From a checkpoint of a small transformer trained on Wikipedia: vocabulary 15675, tied embeddings.
MLP neurons of a small language model. Each row is named by its layer, matrix (down: output weights) and neuron, and shows model dimensions 234-329. Each number is 200 + 20 x the weight over its row's rms, rounded and kept within 0 to 999. A neuron's up and down rows have the sign that makes its largest values positive.
A block is one neuron, or neurons of one layer that tend to fire together. After each block is what it responds to, as a language model described it from the Wikipedia text at the highest values.

L9.down2,143,195,209,199,209,178,211,225,204,184,218,178,206,203,207,178,175,223,200,196,199,219,222,227,243,210,204,168,210,169,211,200,178,215,206,212,194,213,226,201,185,200,231,202,182,208,196,171,212,185,193,230,228,191,182,213,197,197,210,241,182,183,211,180,196,222,198,235,197,196,232,202,157,194,175,208,193,201,195,151,163,171,175,177,209,246,194,198,165,197,218,197,216,209,160,224
L9.down49,213,205,215,186,230,165,202,238,221,191,221,181,203,207,200,218,204,182,185,209,191,192,247,195,207,200,237,187,170,219,232,191,209,195,187,158,234,198,219,191,199,213,180,195,172,208,179,201,202,198,192,183,187,211,208,202,188,210,199,176,223,192,220,204,178,198,224,224,209,193,187,230,180,223,169,204,189,203,176,177,180,177,221,214,208,222,179,186,219,233,215,213,187,198,227,216
L9.down115,195,216,226,213,200,200,233,202,176,201,191,202,217,218,166,203,185,213,209,218,209,201,205,211,177,228,219,196,189,173,231,199,187,210,183,200,203,200,221,215,159,198,173,210,166,227,204,207,210,213,170,217,210,225,214,228,202,189,210,245,205,207,207,210,210,185,199,199,178,226,217,187,220,186,213,163,203,193,196,245,203,201,159,208,194,254,199,223,193,167,222,206,197,215,194,188
L9.down450,148,192,209,230,201,230,187,165,229,190,176,192,190,191,205,196,184,186,225,196,197,205,192,159,183,182,154,222,202,171,190,241,189,209,265,235,187,237,172,189,206,189,179,251,197,204,185,208,194,227,205,219,188,170,192,211,230,213,182,186,187,218,154,210,203,188,184,203,188,236,229,164,181,192,173,189,253,204,198,213,198,202,209,174,228,191,220,229,222,224,243,220,219,203,208,193
L9.down769,185,179,189,225,212,210,210,224,197,161,224,185,196,189,179,206,219,202,186,196,228,196,219,173,158,237,214,198,229,186,204,147,187,211,215,180,187,194,193,231,177,205,211,222,159,173,208,241,207,206,204,219,218,199,194,174,202,207,190,195,205,178,180,179,207,196,184,199,201,196,217,229,199,203,175,188,209,181,203,186,203,184,195,181,205,193,182,216,198,203,214,182,225,204,189,199
L9.down852,190,200,195,179,208,193,158,217,164,201,189,203,185,207,197,241,225,196,155,219,182,212,175,223,221,188,167,195,246,190,235,215,208,197,178,204,210,192,154,196,235,218,202,200,226,195,213,191,165,170,201,196,239,214,196,192,224,215,213,222,254,215,197,171,216,197,194,205,153,160,224,225,207,195,236,189,197,200,227,215,188,250,233,222,206,190,192,219,252,207,215,174,196,203,179,220
L9.down933,206,219,244,203,221,171,196,196,194,205,192,224,190,191,183,225,198,239,177,199,187,208,221,211,204,182,181,212,215,177,173,175,197,196,188,208,189,200,243,212,227,174,189,202,162,201,220,172,179,210,199,170,209,184,175,212,163,196,170,196,191,209,219,218,167,175,197,194,175,209,200,235,188,188,204,219,179,214,190,175,196,189,189,174,238,180,208,168,191,208,184,171,174,186,192,182
L9.down1338,186,210,189,192,197,187,165,173,161,223,184,166,214,177,182,212,207,175,188,192,192,189,194,181,227,198,198,180,225,195,230,179,205,230,203,210,171,198,151,163,215,174,178,186,194,183,174,232,211,176,215,211,198,207,208,191,182,225,223,144,220,204,223,238,192,165,200,172,182,195,217,203,195,193,171,179,184,231,195,159,212,193,195,179,210,188,227,208,216,186,206,189,173,249,224,208
Table row endings

L5.down176,184,189,207,226,228,152,208,230,177,226,233,200,243,190,208,228,247,212,207,177,198,200,203,233,173,180,171,204,176,205,198,204,200,171,228,201,176,183,181,190,200,209,171,211,173,183,200,205,225,191,192,223,165,192,199,173,209,169,213,197,219,180,212,188,181,231,199,217,205,169,241,201,215,215,194,157,171,201,208,192,185,192,209,202,180,167,200,183,227,215,211,178,201,228,186,202
L5.down227,197,193,190,201,188,192,225,177,197,193,180,196,221,227,200,207,206,225,217,237,178,192,182,195,186,178,203,228,226,218,192,221,196,236,179,195,194,230,203,228,163,196,181,187,195,205,166,225,184,198,204,173,224,198,198,242,180,192,196,193,212,197,194,172,193,192,224,215,180,208,186,213,171,209,175,216,176,189,196,200,213,212,205,190,181,228,227,232,196,205,190,214,208,217,188,192
L5.down539,206,199,220,174,185,206,220,198,224,184,217,192,181,203,202,175,139,211,204,241,207,226,205,216,204,212,200,185,175,171,210,162,197,202,197,188,202,187,181,185,172,199,200,178,201,182,200,223,227,215,215,224,214,206,217,164,178,203,171,154,190,220,197,181,174,200,229,177,214,227,197,201,239,185,197,207,198,204,183,215,183,225,210,196,180,182,166,205,240,184,208,197,204,227,234,211
L5.down573,177,190,253,211,177,205,172,206,215,177,202,176,200,186,192,217,184,217,229,226,208,200,191,206,201,169,203,228,171,225,185,200,194,217,223,227,213,229,215,217,183,190,186,212,207,214,175,186,189,179,202,197,178,185,194,221,178,179,204,198,183,199,193,186,198,185,210,198,168,185,249,217,174,209,211,180,169,205,160,216,164,193,205,230,200,159,217,204,204,191,205,194,198,226,180,190
L5.down836,209,169,196,186,258,162,219,206,230,202,206,179,204,218,206,187,202,189,206,203,184,229,204,175,207,173,206,196,212,201,184,179,230,242,206,175,196,226,217,175,226,212,138,198,197,180,200,243,171,212,191,220,203,204,172,193,198,226,196,235,245,176,216,217,184,246,166,241,194,198,205,224,214,213,237,201,189,199,193,218,222,186,210,217,182,216,231,213,190,171,166,165,207,204,230,220
L5.down849,208,186,235,172,184,171,194,209,193,209,234,179,228,181,172,188,204,177,184,207,206,234,179,148,212,202,210,229,249,212,188,202,219,182,197,213,216,161,215,191,185,194,223,206,156,197,203,184,177,194,236,224,191,201,199,221,209,198,220,207,231,196,242,216,239,221,189,203,176,226,203,171,173,210,201,196,195,184,163,168,186,236,195,172,220,211,224,216,173,213,208,224,213,189,183,186
L5.down985,204,202,214,200,199,209,219,194,178,211,231,186,195,205,226,212,186,186,180,197,188,203,166,244,176,203,191,219,203,196,215,234,181,229,219,176,215,177,176,224,172,196,190,175,191,217,198,206,199,178,201,196,202,215,215,214,232,196,202,197,207,240,190,189,200,208,221,237,172,169,237,245,189,217,170,198,179,198,194,199,200,195,194,189,181,184,198,189,193,221,184,199,199,193,207,220
L5.down1266,165,220,206,194,198,203,203,189,220,192,217,184,204,197,186,187,193,200,210,195,206,197,167,223,205,221,150,200,224,221,167,221,163,208,184,191,222,196,192,199,193,192,216,225,199,211,175,176,179,175,198,201,209,219,198,231,227,212,165,240,182,220,224,170,218,213,165,207,181,209,186,209,187,192,191,214,202,205,210,219,223,206,178,212,208,205,218,217,199,227,208,187,205,194,218,190
Mid-word continuation pieces

L6.down357,186,217,193,241,193,171,211,169,216,213,183,220,227,204,197,189,195,201,203,212,230,176,175,170,207,218,142,198,208,195,215,186,223,224,194,176,167,222,181,210,183,197,243,199,191,184,207,195,232,233,194,212,176,176,238,186,190,210,186,220,188,218,208,181,169,192,219,192,207,209,180,170,160,225,220,194,205,227,180,194,156,220,197,202,207,206,215,211,223,184,246,227,184,167,216,199
Mid-word continuation pieces

L9.down72,180,220,207,228,191,190,207,184,194,192,182,189,183,206,216,203,187,188,220,241,210,176,220,219,192,178,199,217,184,196,226,229,207,216,213,202,223,215,223,157,221,205,230,163,225,200,211,215,214,204,222,209,207,196,200,219,244,207,173,193,173,257,230,221,182,216,181,184,178,191,166,220,230,216,195,205,198,199,202,205,203,185,187,211,222,200,209,152,194,216,199,201,168,213,176,195
L9.down209,188,187,197,180,186,202,193,212,161,208,248,191,199,195,225,222,196,185,220,193,218,184,157,202,177,233,229,197,171,222,194,226,200,215,199,197,214,213,186,186,206,178,200,207,171,203,191,225,189,209,179,221,219,170,207,206,225,201,195,183,200,234,212,196,189,209,210,180,190,200,200,185,196,189,195,165,209,205,181,203,215,174,207,191,209,162,221,188,203,215,191,171,200,184,199,190
L9.down376,210,198,213,203,218,250,231,191,218,239,243,198,204,191,215,194,214,182,204,190,214,202,156,216,225,204,182,215,169,215,205,187,169,204,209,201,239,222,181,186,262,200,192,192,153,206,204,231,194,179,186,193,168,185,218,215,217,179,144,172,190,177,183,211,194,247,170,202,204,167,194,176,199,224,190,155,189,207,203,164,193,210,224,191,233,150,186,185,198,205,196,206,163,205,192,190
L9.down461,208,213,192,189,212,220,188,179,233,218,188,181,189,199,199,200,194,207,194,198,173,188,204,235,217,207,209,233,221,186,197,195,186,191,189,185,168,172,186,178,173,202,189,184,174,195,200,184,201,209,211,209,218,182,195,227,233,218,148,194,202,217,197,187,200,207,169,218,189,180,199,197,224,235,194,194,230,158,206,203,210,228,235,234,194,189,232,187,187,219,197,200,212,165,204,225
L9.down537,174,258,181,180,190,183,172,206,239,231,170,198,207,194,225,187,225,151,217,173,211,191,165,207,221,173,218,242,200,203,199,184,190,214,197,196,203,177,207,214,175,196,191,178,243,185,221,211,208,187,201,220,222,204,171,216,227,220,203,220,204,195,212,226,196,207,180,181,216,199,191,214,212,243,185,201,182,169,180,177,208,209,175,179,208,171,212,179,191,229,208,171,193,187,220,181
L9.down802,150,190,166,165,211,187,226,200,181,181,221,201,182,208,191,233,210,188,228,159,188,207,185,208,211,194,194,165,179,230,197,190,199,207,195,244,218,220,182,215,189,228,179,196,233,221,206,207,205,188,192,162,198,209,220,223,164,203,197,206,179,183,207,185,218,238,183,210,218,206,169,224,186,211,200,194,216,185,204,204,193,198,218,223,203,221,224,168,154,231,228,163,213,202,161,193
L9.down813,229,202,210,160,177,219,163,202,217,225,199,193,194,162,190,224,221,178,184,241,188,193,230,184,199,185,167,199,186,213,228,234,186,162,163,176,195,201,215,225,171,186,191,188,188,223,211,169,222,239,200,164,172,170,157,189,213,235,207,202,219,215,208,169,196,217,221,204,198,216,192,217,206,214,190,175,199,198,210,185,199,225,192,206,207,193,220,198,216,192,149,238,195,207,201,225
L9.down1291,206,188,231,202,206,182,200,253,203,177,196,196,181,213,183,206,182,210,199,182,196,212,205,178,203,181,177,245,204,192,166,206,218,218,177,211,222,195,251,194,205,215,170,200,215,197,180,153,211,207,179,174,211,207,174,217,205,188,199,200,178,188,209,225,211,176,219,186,189,193,227,210,237,158,188,205,196,219,202,216,210,171,201,208,213,204,191,186,222,176,204,194,201,189,233,189
Table separator rows, word-initial fragments

L5.down77,193,191,207,223,207,200,184,192,215,199,201,177,193,223,203,205,191,197,223,201,234,179,214,170,200,226,209,200,186,221,215,212,241,207,187,174,209,177,218,203,223,190,224,228,170,184,161,203,203,166,175,227,201,208,197,166,209,202,222,197,233,142,228,209,196,210,210,174,197,205,205,173,226,193,179,191,230,169,198,187,198,199,193,165,193,170,200,209,186,225,176,170,215,188,202,211
L5.down349,187,191,204,224,221,218,143,216,234,205,204,234,185,185,206,211,196,227,193,198,210,188,204,217,177,183,224,221,181,214,226,189,174,192,223,194,194,181,197,198,201,220,202,230,185,205,210,225,196,207,182,192,197,203,193,166,220,207,219,189,205,183,208,200,196,197,224,189,206,177,247,190,202,199,186,187,218,203,184,201,216,204,189,199,206,226,222,197,196,244,175,174,205,203,177,160
L5.down596,185,195,206,207,239,206,215,165,211,195,186,187,222,221,194,212,193,175,221,214,186,200,211,209,171,208,184,198,189,224,193,197,170,214,183,188,224,203,102,216,198,198,212,196,183,232,208,188,192,222,209,182,196,165,201,218,194,213,196,208,218,222,206,224,162,169,198,177,216,219,184,195,221,171,225,202,194,233,193,203,213,202,193,195,216,207,187,215,202,226,206,210,180,211,168,186
L5.down718,208,176,195,221,204,218,206,157,199,204,201,214,174,212,141,208,204,247,185,203,224,217,189,201,183,182,181,198,209,189,200,186,262,251,199,233,181,210,268,192,183,187,198,202,185,212,180,212,208,198,195,221,181,211,209,186,241,208,210,192,217,199,208,200,193,222,203,198,187,192,207,182,208,198,176,200,224,187,193,235,202,153,210,200,203,203,201,217,215,196,170,154,209,213,201,188
L5.down830,223,212,170,198,161,192,226,186,233,180,183,193,189,186,216,219,225,178,183,182,215,230,199,214,171,221,178,212,178,223,206,217,180,204,234,213,173,208,204,209,203,185,215,213,182,167,174,206,227,206,210,202,195,248,188,179,164,179,202,186,180,204,205,170,222,211,193,198,240,194,184,174,211,183,198,159,177,219,194,205,209,201,199,189,209,184,180,202,193,184,178,181,165,228,217,248
L5.down950,217,179,174,186,185,230,181,163,183,186,171,234,234,162,225,213,188,190,209,206,211,220,202,156,180,187,219,174,183,157,224,193,210,212,218,198,231,210,200,193,222,187,180,195,184,190,226,211,194,197,202,199,240,207,203,217,242,159,196,195,241,181,203,197,199,175,207,198,188,196,212,189,158,208,211,185,200,214,221,203,206,197,211,191,170,172,187,214,171,192,155,201,177,202,160,217
L5.down1157,195,189,228,191,205,191,214,194,199,206,205,178,220,231,242,209,207,204,215,231,191,199,180,217,182,215,160,230,178,179,216,200,160,199,200,174,228,184,105,226,168,210,215,205,216,226,202,213,209,218,168,192,184,187,203,222,190,203,238,188,208,234,223,204,203,173,197,206,207,171,183,195,184,212,173,201,198,190,224,171,206,209,204,178,214,195,201,188,208,214,209,228,218,196,188,196
L5.down1284,187,201,239,179,226,211,213,209,212,250,214,195,241,199,220,159,194,184,201,215,185,184,189,201,196,187,230,215,174,222,208,233,224,210,169,167,188,191,190,212,212,213,219,208,193,196,199,197,187,184,172,159,190,167,210,206,210,212,174,206,218,225,179,190,196,181,201,205,186,204,172,190,246,198,193,200,196,174,186,195,222,206,228,194,163,250,192,212,217,188,209,222,201,195,208,232
Names and table cells

L5.down40,214,215,188,210,184,191,248,190,201,197,185,203,217,205,213,203,227,203,207,163,195,224,202,212,195,178,202,207,210,206,232,221,214,187,172,225,194,223,225,206,213,196,195,250,191,173,177,200,180,188,168,177,229,220,199,229,216,147,198,219,212,196,183,173,211,212,247,216,229,181,183,238,193,189,213,193,186,208,193,184,133,230,253,197,229,206,227,216,208,205,213,218,169,209,225,208
L5.down610,248,179,190,200,206,189,182,199,184,170,216,191,192,180,197,204,197,214,228,228,222,178,224,210,193,192,197,213,195,184,200,208,170,186,216,211,204,182,198,188,221,193,205,201,232,191,195,188,207,218,192,194,238,230,191,248,188,192,214,221,219,189,179,200,168,179,240,203,213,175,185,209,208,163,214,215,174,208,212,206,195,222,198,160,230,200,212,238,185,171,196,179,193,206,180,202
L5.down724,193,215,193,189,218,153,218,194,186,208,206,191,210,201,182,198,200,219,211,219,177,224,226,152,221,197,223,193,215,216,223,185,194,183,200,214,214,212,200,181,174,232,192,186,191,210,201,171,190,218,184,195,160,218,196,244,238,159,201,211,236,213,206,185,199,172,201,222,216,220,213,192,188,220,185,221,213,204,174,180,156,194,200,225,216,194,168,232,236,219,152,228,178,191,197,204
L5.down768,220,200,196,168,188,200,191,206,209,175,176,178,214,216,205,232,261,201,209,218,197,188,208,218,191,169,211,173,174,206,184,244,206,157,188,193,192,229,211,205,197,196,197,218,199,193,175,195,189,218,236,208,215,193,145,205,189,199,194,202,214,194,213,202,159,219,227,209,184,173,208,192,149,243,228,188,218,184,201,191,212,210,216,201,214,193,225,219,209,198,239,169,223,226,215,178
L5.down826,173,187,204,168,190,195,203,198,177,208,178,181,209,204,186,211,233,202,213,189,190,190,245,192,211,190,195,201,232,192,223,176,231,171,206,176,157,239,185,171,194,217,185,204,195,189,185,199,185,180,175,196,209,183,205,204,205,195,202,210,198,204,191,167,173,188,243,220,194,198,206,176,179,209,136,201,186,202,204,173,164,217,213,174,211,195,210,235,168,215,191,157,177,185,213,238
L5.down919,191,180,166,198,214,233,184,202,185,197,218,223,202,189,197,208,203,218,192,196,229,199,171,200,170,211,234,170,203,201,223,189,221,224,231,183,176,185,227,191,251,220,203,223,187,185,203,206,195,171,190,214,198,177,189,180,236,206,220,184,225,178,201,199,192,208,208,200,181,191,254,220,229,194,200,204,190,203,190,210,220,237,200,154,188,175,208,245,209,205,209,183,182,165,189,202
L5.down953,189,216,206,205,189,201,220,213,239,222,198,181,203,209,225,209,187,205,238,151,213,200,201,214,201,197,208,182,215,184,211,186,231,192,194,196,215,202,158,162,201,196,213,196,234,210,221,182,181,213,189,213,215,194,224,215,243,166,188,164,193,191,191,178,195,200,185,201,197,214,216,200,204,213,222,217,233,213,191,163,199,177,197,216,217,189,186,178,171,195,198,167,205,207,218,166
L5.down1177,213,198,213,195,183,215,222,175,251,222,183,181,186,219,182,211,190,212,176,170,210,199,230,149,210,233,204,222,198,173,208,194,218,219,237,215,170,206,234,229,218,227,163,204,185,199,190,235,210,198,228,194,186,187,225,168,202,206,197,203,216,205,186,178,232,160,216,223,218,183,231,216,228,189,186,226,203,176,210,203,185,214,211,190,210,197,188,243,221,197,179,198,172,223,217,214
Second number in scores

L6.down638,180,176,208,187,214,205,202,165,175,209,179,186,187,194,194,160,221,200,197,173,218,221,190,230,195,218,191,217,197,218,181,194,184,220,193,220,180,184,180,226,222,210,192,213,149,173,226,207,197,197,205,182,208,239,228,207,265,209,203,201,235,203,210,190,188,213,211,210,176,169,188,229,243,182,222,241,183,201,250,223,173,197,200,171,221,198,202,155,219,177,197,188,188,181,210,188
Word continuations and scores

L6.down443,217,214,197,186,180,208,200,248,190,181,196,194,207,205,181,189,242,201,217,229,224,220,208,175,197,212,204,230,190,204,197,209,193,241,202,203,189,163,114,187,200,237,204,195,174,215,210,217,196,205,177,179,204,160,187,201,210,235,212,206,228,206,197,230,227,155,192,160,184,227,188,213,217,193,213,196,215,173,207,223,194,194,196,188,246,211,183,218,230,201,189,201,187,204,186,221
Name-initial word pieces

L6.down478,209,199,217,217,227,173,220,167,179,193,200,136,207,186,206,194,187,206,211,214,184,175,184,216,164,220,226,188,194,195,183,223,194,188,160,218,217,195,176,181,226,181,182,157,203,206,181,205,183,215,205,219,193,203,181,234,189,223,189,207,208,185,236,179,166,207,234,217,172,183,228,215,214,216,183,208,200,196,171,185,191,224,180,201,199,224,206,202,165,200,180,220,210,214,186,152
Table header separators

L9.down351,180,150,225,225,194,186,217,219,190,169,207,199,174,182,191,188,195,217,181,178,212,180,179,199,216,208,238,200,221,206,199,187,181,170,232,189,222,243,217,212,207,189,221,194,215,205,190,183,193,195,225,227,229,195,193,206,227,230,185,209,197,165,176,203,190,179,187,215,216,168,192,179,163,217,208,188,232,205,216,205,229,187,193,263,198,193,212,208,188,190,204,186,197,180,193,207
L9.down396,202,159,216,198,207,187,196,203,200,168,188,171,187,196,186,189,259,252,219,220,207,215,213,201,207,229,199,181,206,195,191,154,180,219,194,215,211,210,217,212,205,163,187,202,217,215,205,175,202,187,218,179,206,167,213,221,204,182,150,214,184,166,161,182,198,232,200,202,223,197,212,210,191,219,217,185,223,185,175,233,184,220,207,207,211,188,224,221,236,208,216,205,238,194,209,206
L9.down411,186,192,199,226,191,209,219,167,183,204,184,199,194,193,195,194,185,214,220,213,178,230,211,233,186,194,233,193,214,236,206,211,181,170,204,219,199,200,198,205,231,179,244,205,181,182,223,193,176,192,197,222,215,193,223,210,194,180,196,202,225,232,195,196,212,188,204,227,191,206,189,217,202,187,197,175,225,213,214,199,239,196,240,194,230,178,177,209,196,213,226,201,234,203,193,176
L9.down599,221,194,218,173,218,185,167,204,174,203,205,204,194,225,207,190,206,213,174,195,195,228,184,198,203,170,175,233,217,208,236,209,197,199,234,190,162,210,206,186,182,185,231,227,199,163,149,222,207,188,199,239,171,199,200,196,233,204,192,208,207,186,184,195,195,192,205,220,180,199,228,229,211,182,234,190,214,199,177,219,213,207,207,183,207,198,238,192,194,207,230,216,225,230,194,245
L9.down726,206,186,213,212,208,196,212,174,216,243,251,206,231,195,215,208,179,182,210,175,213,201,186,191,182,196,246,170,197,186,196,165,211,194,202,200,206,213,197,200,233,176,184,207,208,185,213,228,197,175,212,227,211,227,230,190,204,168,181,205,202,200,206,183,214,194,217,212,183,183,170,224,256,200,211,213,229,208,189,166,213,207,184,219,212,185,232,194,177,201,190,199,203,186,226,159
L9.down733,186,233,192,180,220,176,168,225,184,192,227,243,205,188,204,195,178,158,206,169,157,198,202,171,220,188,183,190,178,205,196,230,209,133,196,197,173,231,206,191,237,234,189,223,189,206,171,186,203,180,192,204,203,213,217,222,178,201,214,256,191,215,175,208,222,223,180,199,182,158,173,153,236,214,204,204,198,179,187,195,208,223,203,207,206,220,206,188,195,209,176,195,216,168,194,147
L9.down841,214,208,208,185,192,216,203,187,203,199,194,196,207,211,221,215,211,208,208,199,166,225,209,199,210,174,181,183,207,209,181,201,200,171,196,171,184,194,218,219,217,205,205,194,207,210,175,211,209,216,176,218,208,207,248,177,212,209,223,227,222,191,193,206,213,193,203,221,154,161,176,217,195,197,162,200,242,229,223,216,245,222,194,171,192,219,221,193,204,169,192,194,220,200,198,190
L9.down930,222,214,210,207,190,192,193,183,197,192,188,224,173,192,170,233,237,209,215,184,180,223,237,240,174,170,203,216,198,180,184,213,205,198,198,210,178,236,214,197,203,217,185,194,180,135,203,233,194,219,201,189,199,215,204,229,182,193,210,192,175,169,212,196,195,196,184,230,174,195,175,229,208,220,164,241,214,203,186,189,169,185,205,220,203,154,176,199,214,195,205,226,172,234,202,126
Article subject's name

L5.down589,210,186,208,225,200,215,135,191,241,202,163,229,174,187,197,171,189,181,184,203,202,192,208,184,206,204,187,167,168,170,238,217,197,217,213,200,220,192,193,253,218,203,229,195,205,204,206,206,197,210,228,173,200,183,212,196,206,171,196,205,240,219,205,184,193,211,214,236,233,214,196,205,199,206,204,207,225,187,229,205,221,195,209,225,227,175,225,192,188,210,209,177,191,187,198,210
L5.down692,186,230,162,194,229,176,200,169,185,201,213,237,225,166,171,177,247,163,195,212,249,226,225,185,203,165,198,192,166,219,187,159,219,209,181,199,191,177,207,204,214,202,221,229,195,236,191,173,202,220,228,205,213,189,198,234,225,186,212,199,214,204,186,183,223,197,200,174,181,184,179,188,192,207,191,188,168,212,207,222,202,176,254,153,193,225,189,209,202,172,219,195,221,198,191,202
L5.down784,220,196,196,210,169,201,225,194,181,223,210,193,153,201,190,161,211,195,186,189,216,188,219,166,217,209,196,215,213,189,186,168,160,156,211,211,205,194,206,228,201,201,223,210,204,180,172,203,214,207,182,165,182,189,206,180,197,189,208,170,207,183,192,197,198,215,219,182,237,141,225,191,214,234,196,186,222,166,206,196,183,227,196,182,210,219,212,247,207,204,195,207,167,206,174,179
L5.down792,222,216,166,192,173,172,176,216,178,196,195,226,182,210,206,194,213,171,225,220,190,176,213,176,189,203,159,183,179,213,196,210,185,242,190,225,194,214,207,190,192,195,225,215,192,206,204,213,203,175,170,201,199,190,202,193,194,188,212,184,183,231,159,224,203,203,210,212,212,199,201,200,180,192,234,180,181,182,174,200,221,221,182,221,229,142,161,189,222,182,216,215,180,211,198,211
L5.down880,218,227,177,226,197,217,215,215,194,190,212,221,179,209,205,198,213,225,208,204,220,190,217,163,181,223,176,193,209,164,208,174,214,183,181,201,192,229,181,205,176,179,210,210,230,185,216,181,188,216,194,218,206,229,161,163,203,202,169,186,244,224,228,171,175,173,180,171,195,207,166,204,172,205,226,216,206,210,229,194,204,189,192,150,212,219,180,230,195,184,243,193,191,238,218,194
L5.down894,177,213,186,188,176,203,193,196,186,193,172,204,216,208,199,192,178,202,204,202,194,226,234,150,177,172,126,183,198,213,176,170,178,205,205,230,182,225,180,209,161,213,197,218,200,189,214,200,208,229,214,215,193,203,144,223,194,217,224,224,211,226,202,168,183,181,187,215,190,233,188,204,196,207,222,197,214,218,188,221,208,169,203,191,175,185,219,201,216,198,209,200,227,224,185,215
L5.down913,234,193,186,214,208,217,254,232,197,164,198,192,202,179,165,219,197,206,216,226,209,227,184,209,214,225,204,177,231,245,216,204,213,196,193,163,202,187,194,169,186,217,208,180,214,208,163,191,169,203,194,169,231,180,183,213,180,202,192,166,180,200,224,211,186,251,182,202,214,170,179,185,199,202,164,230,192,183,186,192,187,211,171,191,205,200,233,196,176,182,191,220,211,158,156,193
L5.down1023,206,201,208,219,168,228,229,190,244,204,144,203,212,175,188,211,192,238,199,192,191,204,211,190,214,171,191,208,216,200,225,180,206,204,201,190,184,198,188,189,204,198,222,199,183,170,205,189,204,181,194,197,179,201,213,216,215,198,194,179,213,174,205,234,204,235,201,230,201,210,197,219,196,199,191,243,191,222,188,199,220,196,199,191,215,231,215,174,199,213,193,223,224,175,232,189
Table headers and "of"